python train.py --n_kv_head=2 --vocab_size=2580 --activation="gelu" --init_std_o=0.00882 --init_std_down=0.00882 --lr=0.00253 --lr_head=0.00462 --schedule="wsd" --batch_tokens=8192 --seq_len=384 --dataset="wikipedia_en"
MLP neurons of a small language model. Each row is named by its layer, matrix (down: output weights) and neuron, and shows model dimensions 0-127. Each number is 128 + 32 x the weight over its row's rms, rounded and kept within 0 to 255. Numbers have three digits each.
A block is one neuron, or neurons of one layer that tend to fire together. After each block is what it responds to, as a language model described it from the Wikipedia text at the highest values.

L6.down107:138094121108095099059118125096123172137176121119093162136145169143082118112150133115142143093142144110170146121178082132136156100128105143104174083078089104128179147097127135145113166181133065165115081152093161112094203106148115138142096135144104133211115126138051118113122080064112098138144113095072156106119098072143137075116138100081040147133123173157122094229162112130136060160149
L6.down536:134149114094152139081122119095171105070108165129116130155087105139131110125155111160156081102046127129110148142123084166141152115137137099133162072107178094141072188067081149100168149095122143082183141087192155078143177082144176054188142152143150141086147101205136061110132175145175105152112149169127169148149167151099131083096077102166106138077102156134127177153101117166171119149112
L6.down559:140151116106100143139114142076117113143141091076174170090152037139162122117158191091075155158068066076106079109119179156137127150171149160088121128136164126091123169066154159162105118164141128140174080168103120066157153121181126103142078148127166087140147106111154137142114149161180126142136087195146169105172173108117124168074120079108128120131083146120118124223123140085104075099103
L6.down591:138171121093101104128109114128124145168146131060137145144167116140096106131172203120085094102122139120203122121100077064141190072090053112111152148138157126104157108140175160164133160089133056130150168137110119066153156103143086088156104118144145091183190053099165118124151168140097122126115121114070131146146082159186145154129118087120083127174110127100158126170127113154132114082110
Responds to: Line-start list and table tokens. Tokens opening a new line, list item or table cell, such as "-" bullets, "|" cell pipes and first bytes of non-Latin names; weaker on words like but, born, In.

L6.down64:103098093056129183128173076094152088097157141119109155126142164142114145087104119136168162137076058142083105154112145134087184069119081179129131102089069138120204127105104096121119160187129144118112087188135131199143106171126169091130172201132123126197189159164090178121086109118129109137091117110145165133092110112089136161086179112139078158108177109127130117061109133136151089102131
L6.down243:088118080146092081081157157114132168079107113098121113224139141154138180123081169139102148107100089180136150115141095134072144175092172149150158134161180119067125058126097114170158076126149117171171107107157116090123167113114115101137182151144098147161176093146122139114106102137182058137123101178177145100125100121127093177139120087159120114141184127111156109082130083124086091197116
L6.down463:063082120092138166121114197140176094166152185106139103154129133157144169082112147151120128108137148088148154128154087154072131141147100172144081164134125136123104112114170112088110179085178100121144163115109117130112179112100116096090159202081101154124168136082163176120092063156104070070138178121202105115148133120075135142127115154056129110119121090162131136160139156148101093084117
L6.down599:130143119103206169137133128144129105135143134091104158111169117166105140135166167139119132109119149122158125155073091070181122141154121163086165099167110101096114120118103172121133096177184136168142122067123067125144085114134133127088133131134146114148158188160184095157108145099101119105132191137095141168191144083116182065101103160085140154115154135103142170124111090105116093040145
Responds to: Closing quotes and word continuations. Mostly closing quotation marks after quoted song titles, nicknames or phrases ("Borderline", "Kid Bridges"); also word pieces continuing a split word (s-em-inal, res-ults) and hyphens (Winston-Salem).

L3.down180:062162118142107107129170172093165152139043155168132066190106189120170126089181170140160112139139123114119122077125121120110086117145111083127125158191091099150102119147183193169099136162097163130160099049148136149127106135078130139161082147098145093076080198150120107142119139128088112141119190102122024180164170160163137161132164138146154110141097108113174120143158126151123082095174
L3.down628:181111088136069145131177135142137172157087121141139115128160112181152100134136100150137158096149134121077116101161132142119093140144136106099126162147075117164094109132166087110063128066192142127125133086188130190146185117140132098211120172160124113126088159129138117128093116165120167134141158035177119103123111078148148151168147117117117116194162168107201067088128041129109135086161
Responds to: He/she/we pieces. Tokens spelled he, she or we, strongest as the first piece of longer words (He-ight, He-adquarters, Common-we-alth), also as subject pronouns.

L3.down241:176154143135185070097167197130144141115117127079146122135139153090170173077097174152050120112105176153158122118110070127142132182095087184118122130086196105111136078091165145075141186142138137129076125089120094067092093138145120139142156123130168114165127103127135162166147165138156113144200115116116131160097086171081140108065166124127182143088142137143156151141119170145126197067135
L3.down297:130134085200124147142160161111107075115104135110124168152105141136123073155154077142059178150098173153129172169172138126145134107097112156107101129171182183148092183117122104112068092155105161108113125130123107137093121127110104151117112158198121140130170113115094135149120189156140075101154198131131157159127152102102103163097105207141115102093128130116120106094078148084145139092063
Responds to: Year first three digits. The first three-digit piece of a four-digit year, such as 202, 200, 193, in dates, lifespans, date ranges and "In 2001" phrases.

L4.down78:082183090094145107076073100141140166113131123094120091163147175057180105137069091160144121134102094086134170121126185080159179103110156113084145137109127129114141126108129136192206121156116089078074122090132118161128069210114192099134122153146128111136086114170176132091106161107138091118121113115139111122152148108154092116115166103109169179091107133111113125136022149128127158136117
L4.down118:087144074143122110089070136153132110155169084108113145152133137118095093155143202136107110173153134131126141173168166096118087144141153161185112104120176176104125092089114094155123139132101166099155104195109120175166126117113152132143093163150145132128157083088142151121142135107134097143184122212094135077139072114122147112109089127112184104155164104145216097161060145140149146124139
L4.down152:157080138098217127119129073115156129096109153135178065140143186172171186126182122120111162130169137160073183137101129084161131197080109131138121119167158141171127121088127094136148162161109136121068184116116169141100148146122137116153099149159136109085107135106112144150094104108086145083138132170125093157138090126154129044126158133143130114092110171126114165130069173133204200035144
L4.down291:104157104096095111115129153120083073143047085132186150100194148121131148131131099120118082122116147129145129183157173120155156108118114110122108160155099122089084162169121107134094086113125092151099150044156168136147130095087074096138165082132095124114101144186110150201128163142120153101168129116157118189093159157091153105125107016154134119200062163114089149110099135142133117153174
L4.down519:098136164083071140111061152167129116154088082125083159130138167090129137122168167148145120171137164095087119203124180099147156115107143133116139117140116091106171155108098148104117122121118136085135176099096071118101078116119118086090129089147168171190118137167127172164125186138118074099139105187180107147079093141171129109117153134111145134170153161118133173135095119086095066070116
L4.down570:165114112104142079112092195159128172095109165121142127170057102113139089077072133137129160126079146130133100163166100168115168143124074153112136185044070122102126121119161145132106153141164129107093124129165154123142139188118195139141119187154104200110139103110147157106132116181073148189169096121108153126151092053163124078138093091092067126123110149161126107167119130176114110108194
L4.down589:148139174124172174163170108073149071133161122126190122145131165136111157177103135156153131097127085098142134089170067097165195062091128120161120114084102139118119183137158074192097154149098167140119097148115141110142088139159098135136077138178179122125151042142124197167168139133086154129129104108127168112122124070179131108110158131137077142058112144125146151101080133071110161126111
L4.down601:113137179168142099144114127146138119156123108079189137119098151118169186174136116057128098107146101092132097102114081160178181124176078143137144138139167124118079118117158135141172163092104052114112172100182074044099151138082116152096188100196115133159099139160144142176100128133130120099130141097168150163093111150141141124136148085143133075115129136100113120141100159108113118059112
Responds to: Year prefixes; article "a". First three digits of four-digit years such as 201, 202, 196, in dates and election titles; also the article a before nouns.

L6.down98:131131135129103112136138151110160056173139126117140118114179146102196163133084161093153091149144127066095097170112143124147085134128104092177112164132094144157141140143170064129127102176098151142131087108163061122124121116123130171164128110191066187117220088150196170093120066136141129113125093132073105149098068129143163105163088138106101115129153143146167166151088101109131045124082
L6.down247:162161107148086158150161167064114133120144136130073128157144103123102068195158118136134149138112100149124137169179131099145122134174109107121135170107092067108142166082123158107098126118102147177111146142102068166137049142133095152093120142121103152135116156144044115129087123124167116127045185194144077146120184161102132129113143097159121146126200137095132078133074085089111082109143
L6.down434:164123121118084148138175123056148130153124118139136150133144128083152169087131153119161144155158105162118137111109074141123099156150099139117101156203078097058056117101120097100132188069142115150113166114123139130103160152123082143102147208174128126119146135126140147142096122126163154050144101144134064154079162156137128119149116112170178140123143135136116124178138123070032122013108
L6.down458:120087146134111102122100143106095081162173167107143118159163147090153108095139120108122115092148133163109145171097087181112070113186087109121186133162130085141139175149117132144117126136114204172141075102098137143039115124063076172186097108132065113145057180127127169105092130068140124142185069143129122055177164138147146107108115108100168099099161159113093091165135114111120163128139
Responds to: Segment-start boundary tokens. Opening quotation marks before a quoted title, phrase or statement, plus paragraph breaks and heading markers, each directly before a new capitalized word.

L6.down45:151118135092089116141150181156165107150121136154166155140128100151119107108089148147053137139112108172102143080052131059117087142144098166159129185118165175111114105140095106170143120124119093147159155125149113137114155158139131099175108105069089140166142177130095145116105188165152107096127106129104110182120148132140152160106089193158157139152070100131175089097167054145073143162075
L6.down249:129143146112118099095160094178165133158122170171039134117102146148184087067169094091099119161167122161133100136139110177181126090115123152099145126110123114084157177167137079143098119170187186112101140144072081145096145181110139141116176127177108132114116104114112115109053176122132139090117113080181140151110172138100168184150156170161153120121094173079176077094186109140096154139063
L6.down260:181117128118123096106128165088123144169092120158142121109122163135073123093115088115135197161096140115108103171163122119077118184200177107088124070130143121069053134129134122089113137128115192131105117131121138084123128097171128087168166161134158079165129142153127165167189060123125154129106150134127199145127078069104110117141176075115118143129102061124186117132081159149109140212211
L6.down500:125121079121097126105084154201079103077152137148133163135185105138085082102160087230129169164160120171088133090127101137126144156166161136207123086076070095116136114113158102169117138148150143142111125128124134134114138082170132092147166113098156113117107160117121165121144153165120150115148058196060148088162060172152146109182104139173137090096128078115152147130119148086119109157158
Responds to: Numbers in table cells. Digit tokens opening a numeric value in wiki tables or dates, mostly after a pipe or space, such as scores 1–0, stats 1, or 14, 1954.

L4.down20:116126128053179113093185180147105156103151096107190149204127152105129145126076155109109113152155110141077103113103082061151149155100078091101144169189130134093127147098140082132117142163120174112095099108116129179146178138126154090125167177130128206170101171103099170116162168159077103105102141076110108113069154179116103163097134162137140169158145127142099092142160148138127085099138
L4.down255:135155179145082144127148142144102124167119132145168162141136126120124129105141167137107090151058115105106099130122108078143104076107084147111126115133134145083164189151124153126140139085170147161109076092148139150134068059124113140146098131090118112121143110143112052169172143112123092069131101142110167120077216054137115170122107128158164167205137168091153159143136118116119169067152
L4.down282:137169080166086155108112165112151137096145103079158139098149156128086177121080132130115164156115143146045141147125147104134117136154129169103199128075153106119132196102109162100130104185087088138165138131075105149117122154121153127105118140094177116154123129128098121130150055140131097065070130142169150145195074184106127138087055133139097126155115119063079143071185173155152140086120
L4.down379:139131157138123089117053109135122127124158121145139066172120107138073163168139119144091150167130176121106156184153112114175180050142121128127150122166114089122094170112111194090120119147138087164094129107168119069173077130097165143099063102128095147116136137091109104133118110079127104044075162132213130114067137093110138107154091175148141158162168140133104165215145083164132132104160
L4.down501:111053070109112118133124164178197127094096166133165134126128129120184126189087122129120133129138148130080106126163116107146137081104130143138104136134146143123133078146146098095111142164188111129106109111095159128170135100167093171095090121114123181113149139127134095085134116157073096109080150149146114185136109156091163127147122115159115142159079138210142168101081118127072125098177
L4.down503:152158148156055133134148148131161167124133159143148120131123157105094159132163159124113128178143174177141129153197063103150143108169108068177123117145102195104160129082090198120097188157128085114075131130127085186152081107130141179167109128128110133164104086126107070129146115155123095068060142172154147144075117133094155069113128152136090166159119164109132149044149128180088143126084
L4.down587:142082099113067116151086104072066110092127078112152169094145166154134127108109144107102154143131133200151140127150083123135178125120104123109090099151086115172090111113078153124108097138176047148092169049089130141117101138103130141145181084087092160119137097068134123158138134107098140081113139141137103116049125084129169155106116164146123156098102169099118207135231142113146133141118
L4.down607:125170112137145097135133162101157124136072121130143122140106166130164121150166141183096087115119175133087081088116051072128110127121074126125125068057148173120146082121111137130058118141122166216115094108115107097157107120123090114140130148105150121118126044107077127177159106108138128148169116138142124155124137142125037116161078105125115086126127190157146090145118124110139106117130
Responds to: Space before numbers. Standalone space tokens directly before a number, mostly years and dates, as in "in 1978", "February 24", "| 3:19" in tables.

L3.down25:103112172104144089108137082170147186137121167158109143137123064127108120106133131114175091120151129059057119106202155152151163056099146135084112199145050132126163152103136143145139179106140195105088102133121066123077171115130163141139129105122137150125191148136126177133096165121128121091150110095147144103088150142150153135121118208125116132151147141109057102117134158146126114160134
L3.down259:153112086151194115124139162159147151129081118088099115138147139124120160072144128142106128044146157088148163168128168069145136116124188092131053103128103063108115139057096149148075147140086142083129111146158117123060159118141169125105123180182119131139161124115076151122133154139054141147149164112149102141070187172146160104129108200136167110154145157137107117186085176109138189108134
Responds to: Clause-linking conjunctions. Conjunctions that open a new clause, often after a comma (because, but, as, which), plus occasional word-starts like ex(haust) and months in dates.

L3.down108:062119153145118118182168152134127132126147093105190094083110127121124162112146128174139179097141186125086190093084115139089148085135126182101144125102183119119114102173084152104152110133129162110087088041095141163107098150132181094151129082135140166138127156132137133152153100147125162098083131096187218150102092096185135161153171131074128140101142200140106146116164127121185106123176
L3.down354:146119095166098097133153140099124116108097143126169168150179157124087136079151152164203097120124128190113199134127117148131135123162121182153154114142148097123124164093121145076178104095139132153136102088086061154102131130087123139090133092129125154141136129077147126118154153136128096040111143129161086180046101129144148142156149068177129102174145179143108155178055122129128113090140
Responds to: Space before number. A standalone space token right before a number, mostly in table cells after a pipe: points, years, coordinates, attendance; sometimes a name's capital first letter.

L6.down193:144113142080114160115095160084096116126117074071079215162108179161085153105115098158079149177120121137118075096123113183096152113149143223054131133117160130089143094082119117152157162132114146115078138142130169158127095086169113237089129192110173147171122145119119090122116119147141163133175133147117120144132063145133173089066105123127123087152104174125181146112163159120085096128109
L6.down239:099126104129125102117097110098104094072120123126153125110146125151158147121072130142140141148159142100171055166167143178129126117110149111060151141138103146131076117136128150134103071112150132123107154193142103075164092119161109128162134122151109211067119137119160186157110187123162159117179078148138103110156102106160178151072165111100064092155105146137085088123138173148065066131143
L6.down283:159159115149168146133038162144123159077109133165163110105074169015108090096143119153086108109210089123151075111137124136123189138092108135167073082158187100056122156132131119136126084139140148095114126170167173095137199123164129091111167167173116138157142117099144129146128124101128146143126121150117129159111118125121108152064078120105135143102142167171148150156136147197192180173133
L6.down409:109170151179136142111092118054100072127128159128116091143161204098112184087128152156132136124160177132167124123040139209112127113115106130131155096096083135123105145143132123169147129079157105041072066130163206147150131130108109129154111147113187116126152143102095165133066077180107112105160138112150147077128105128120144069164124164181161063159159141124124147149149061125135160112116
Responds to: Year prefix digits. The first three digits of a four-digit year (198, 199, 201) after dates or "in", before the last digit; also coordinate degrees.

L3.down244:177156041120081182118108104134130060130152111121129134113113158139122098205109153127114134111107154151099153131153095149113148187175155075107147135097191090145186172079125077082134150110149191139112138121132103088129155068064125123106052155068182192162146167168130114142104139103076081154112121126100131113121153190154137119159071144161160159164109226074133095131089133129129152093084
L3.down339:112136102109074118131124166150176176129147187159070126096153095104083153141142065150071095119077143098117197107129138165166116128192068150150115144145067126110167146114128163125126158110159145113164117161157103072115159144101154063151117109078122153135146174172184152147146131096096140125048159153171117123104154178116090112093085094163188156116127186150119124133136147158124103093088
Responds to: Table row start. The leading pipe that opens a new markdown table row after a line break, mostly in sports stats and league tables, e.g. "| 8 | Ferro".

L6.down26:156151136117104135136109185127119159106116078165140192161137102168110152164106112083105110170137142080141114118112073128113163158113153160127178122153077146126119127120103133131124111139065113069094137101114179149131151081130203125113091122145162132127116095135162127131069106129072160108111180109127202162105128122118089076126073107120119165158142151146153176101138135108119109100120
L6.down177:176159112151142155121103165107140121130129136070130179154192136110087195139097162119126125167123173168123092105081083072153170132137138124153183131083102179112181189081093118114199143167140120119096142081075140113148120122117134107142139154169111125145179114111156123105111157124080118138054136115123138104095107111068156158109131091086142143104152119164113176095108182120126215158086
L6.down197:143076119125180102185161179071125097112132099125157119094122083081074136148138094133137114149090140146177139148145076105133101107117110177155084077127124141089142118125084170107162107157111137128125141055147136099140168134121178116103145134101152116103126173141102060131096102175097080150107131078101096153173142139125104074166094178165115129153128112091181114161136118041189123136218
L6.down310:176131097117126108100106154147147166138157122169119054134150191106141114108168157108141069131069171134114177089140139131110144136140126204103220103173079112123030093093099139126151131073158226119142154095132097103103123091077149097218095116129113106160195156163104103137167128101136088160139072153097139176111135108093124128135111155171142129121073137105117180133108119117154150133154
Responds to: Space before years. The space token right before a four-digit year, usually after in, a month, a date comma or born (in 1966, November 1977); also before tennis set scores.

L3.down227:104142163064181148113112103163133185206153119163144077096092078068108113136120100109083129060195132162134184156142142148172146100097129084144163184175134114111109080099137125136142151087151132150082176165152105169094177151138204108117094068107105097146076186122189157160137115124173109105097096122159118167097087126094144109137168162083140160144109124163136116171107119146072174050131
L3.down596:116144181152112082123157122134169255163158188114125063098111062161145167110118071142149112115145168118166095143153148170177155141117130101173130096088150094138134098099129122115176124089133147156136098108103109145128114175143156147091112082116190098139141131144111084175120120116106092145144069165136146173134141084133159103180153176098134133140129192137123069071114143160152157094093
Responds to: Word-initial fragment tokens. Short opening pieces of words that are split into several tokens, such as h(omosexual), c(aptain), col(lege), acc(ount), plus partial bytes of CJK characters.

L4.down33:140099187184135086092107115153145096120080146133120130176152116171157137128117087185150106161129119109109131140154104135096142085184101158162152132134199138163091098145156128127165161124157140201077094051090117107116189058135131151124118156102155118113166088157171094136176055161159118101125091133092094139102158097194179067146085158146106140096163124141166096169130072116081135111138
L4.down132:161132091111124148108072189118133079088120136144143214160136105129103133127158096137077176114165154127098137110140140126155111172171171116096115124159156108176076151083135084102127102065122163120075094143019137094169122048085147160158103205119108114133136124150135115132116177080125111165143117141135105175134092138167126095071135120135119108152139186136205133176101106154138138115074
L4.down183:106130136068095141090116077185078098148093210135127137114131167164099165152091055165143134122103083136135130145119108169159155114153138139145101114177181111127157114100182116121125138129197120168157166128130061110127219088145139161161118093140098102138115170161172140076105201129152137169067138121133105148165106118090111157126094121151137124132128164109125085219073179113082120106123
L4.down221:118144122139115139142110124156179120129097139138151121067137133174134163161127165134093085115087139160116185090136098122162128188147052123143174143082162129031106112096062163121138094131159109111174109055150120124182164095112121127098162140129105185108097071123157084120087120052136204135099182082146094129137108117132085140134078103121156205121119149082167215152156140155129129089129
L4.down297:171056132099063166103033075189109105124138166148180173096126117117113118165081064196116159167121156094121111153097153150111086109131176146122108121139147169096162069163171120149158141168133097149195118129103139099184181121129088186169117086161162164142098131164077147132093105099129117109136093155129118122139139162149154091134099104122121100131135133140166128162134128125187089196146
L4.down326:068062137093094112121047125138120151102152126124163133125166167162093136180122181114131175154130149083151152151084139113143157133176121082198142070115145065106242142145108135072117090113140098105152153126155128052127185137160116119115142120069144130161134163107123201162124151105103119138044144089142167152124175091109104113123081093143153094113112143133203105167145125154150109166103
L4.down410:097105129095167121121093134156145086085134123128127140193133137122111107127147102072112106124118169127158148119125107098117051106204130115097156091112079114050165148092135168067154155161146148118196089202116140125184196134225122124127123114150130104160163191126070110141097159101115116143092118178067136112128097149149098117107076148112106097126176161161210072117130128131143120160081
L4.down448:110127110088055157160165117143132167185152132109174142134106138151099096142083113144121079138078194098116173105146111124145060190222098080111046101151119091164143141077114092121162122127136107121154134161179149197128164137145138167091070200087119136127138160092199133088112137097142120131129151117115109129105123122123130101142093158133162085096123177101107138144132189138185091122133
Responds to: Table row-start pipe. The opening pipe of a new row in Wikipedia-style markdown tables, right after a line break, as in election results, sports stats and award lists.

L4.down1:106163116144083137090148103124165107123116153117093094144176120079141138115108212133156107111111142083127175187087141164113131150136104101193197156092131130098164069137129123155151134119152107121119126145183117088148137099078102113143098126175104071138148084147153150096143175107161127139094103117159105128127102084096148099185122147116108071107163109072169155143146164053169125140092
L4.down15:101124200062089060137113094082145060136191131145108115155110106111091163089163068124161118135157197128144127110157191107157118134165126115146112127163094123129100117096144131155088145115151165139152110118102092167088119138105153171080145103115087091148149089098159108138127151055178123134169127085130155106094089090108153149150142141092075139097137136144165128148188064147118124142087
L4.down44:078116163127153103177142154089051091115150112147135169150124035120121142107182086165182093122155136104169089158164117110131161170131052143150091105162123094144100153118129087148108087082164106112151099159142105105088159140106113146144134158095137150123074106060164110144109126065182048156153126128164161104159129154108110149162167166109152113078174136099115163149055148194153128151130
L4.down59:156134191182102086154168106096103133181154103172115105099106097074151151177069113149100118092134153116115142103188139133163128118119122127170094109154172161141181113130118114177154161112125159092127038084109161155080129143136080150148145149105137128151154058161162105125102107165136164108161084173126123179136136135147106117115138092124138113154134152164133172127048152144129224151113
L4.down69:176107056131105062153126165186087148134110168116111087159136071131096109178143129104101133171104118102173157117102145135163094141109101065214121149171127107146118092102142141121145110108180095189110115109151129088121087104097089098135154122126146113121147094168135093135119123050138152118129097117114133171125112135117180109176100129129145122152084167120145137144163119125116174171153
L4.down136:125143168167116157150157094108127080157137091098136154127120153084122183130120200131084126082101115062107122116114081120194187102105157140182131069118135120115099112156131073116139165084144172168080121155143106167161149090162089198038170122174126120124124097144146173130095044118122146143103108060083141147115168114132119150113166151143105149117145113163090100183127131099102174086104
L4.down357:132119158112160113109154107126120107186115116111097106145131158085147101085149141218125170097157117114104100096138122114147134126155113165069082145151134108149112132077165168098043073193099190106152114143118090173147139180134151136105151140113140113099112059113131170140166179105087108147125085122096144161104111080137155067109144159101178119093096125125107145129108122107076195118138
L4.down401:047127134133113149046068103182114158123081147129111062135152136106161123167141162120163137157104173120092124198167088137196138160123200177129103112090166090162128103103066094168049117108164144111095180109184118128142079165056162120140081095150150097110107146108141115131142127124130174097120101095119090127165105162124142154111107123093133145145105167121101122112133163130081112120120
Responds to: Word-start fragments. Opening word pieces of words split across several tokens, such as qu in qualified/quay, att in attack, disc in discovered, plus subscript _{ in formulas.

L4.down191:112118062204135077091178141155126135110163138154164111139129098147190087111105165128125115169096184097116154128179061115132142113131074083135145119070124113159129115141144077153143163134126121111119122079132171105168109141080122072073099140110161089131159163143083115196161165129073093099098134123086148210064139111122102173132051157169173159128141101138112118078129157116097177101158
L4.down313:127104089112090044121139155108122135133084112130087150107163137117105096055101153150183088099150133146094167066133153176144126145140164162147141075135140118107121145112088099132146118126121035123095145135124082172139129112099154141183135176166145187121115138141114174165141118120164102132096116163140100143112144185079103089172077183169089125146185100106145172150149150106136090131139
L4.down336:170095125112121130139111113125158115123140140124106141172200105103111157146122067119116169152160103113128080116186087212139135087119179157126177134167110151117096099068196107141151097140131131187078130034062105128119223135144061094164128157123141167099135136111111108125126111127105101186146160111172137139140091143093070118112124086079148197124109167101144140126131127136164176124135
L4.down368:179119101116124107081151097153178044098174104104187140138106111148135178176174122152164143155112127111164109096146132120102073084111138122137139125133151071084178119175168079128148163137089070151147108104119114146100090112155098129102120094158167126129113095099156147150192135102114127113138053079036121128088111188136113144136128117084122159149204144074118055133128101149164151134163
L4.down409:152118086130141108156073088162078145105104145127082095127123174167142109104168080141130119175145126083107180136073137127122160125129090104129115146203125139113172163155133104119142129155144159137137062152104090157150165125082082095101115144166163139113082132143128120060158087090160101156105127139136198105046200109084127163137100185100068062174092168113146145110133155107178165135133
L4.down457:118123120148126100124142157124139099081151173209082164150087038121141152110075081167123106112139112149064085137160163127127066182163134091158181090102132148096133130170183152160055090167176081117116142097090121163173153116104153129132094112141177108164085075093119155184158160132154097177160194113125093154095129080145103139122109166137129114150169120118084094095147159100161135141150
L4.down500:182092102142111142095151127134127114110139103147107136123126128154092118075167052178152119101138158164161156166175161107149089129134116199152182162128131138151099127070097083146078107107067151128076140105137093119110124089157134182101161206157139113116096087155104113123113144136112159105131171173107090128163134198138193087108101156181132193127091178099183145137147169133113157139150
L4.down629:155135117155158138137161146091101111104197137104082153135143146109074157135174135135101142155120128107102105163162127125143205092161127149197116079145082160145112121114116153127122144117066135140085119114182115128174164143077145098131067169094216129095117101088098143144186086111143052167106149061131169162065125140180118153131101160127156155093149113081126124137158127153135146114102
Responds to: Clause-introducing that/which. Fires on "that" or "which" opening a relative or complement clause, as in "a gun that fires" or "revealed that"; also weakly on "Pr" in Prince/Princess.

L3.down198:161121109099122154172107091114134174104167142113121149067136106145089096186164090135170158093114146100123139083068087147125091156181130182112136124105187141108106163135098156078094113099142115147114136052040095100146108129052156146137102135140096101154101118121179133121106163150161100135127115136169099149083145171145099132222079128139129162162116161182126114219105124173137119090118
L3.down400:125162108108119146117130137088125131096129117101113099072148117140127058158115128124196155150136145104113098128091150137145093170135080202156161121049172111068100151150090186084089094101147125092184141033081136129145146136099128065097090152180159168116110171125114153159120140165115093153128128112132033118185141133157087091160151123171143157131133146185135160090133120091091120093136
Responds to: Section-heading line ends. Closing equals-sign markers and line breaks that end a wiki section heading or a paragraph, such as "== Early life ==", "==Career==" and a sentence-final period before a blank line.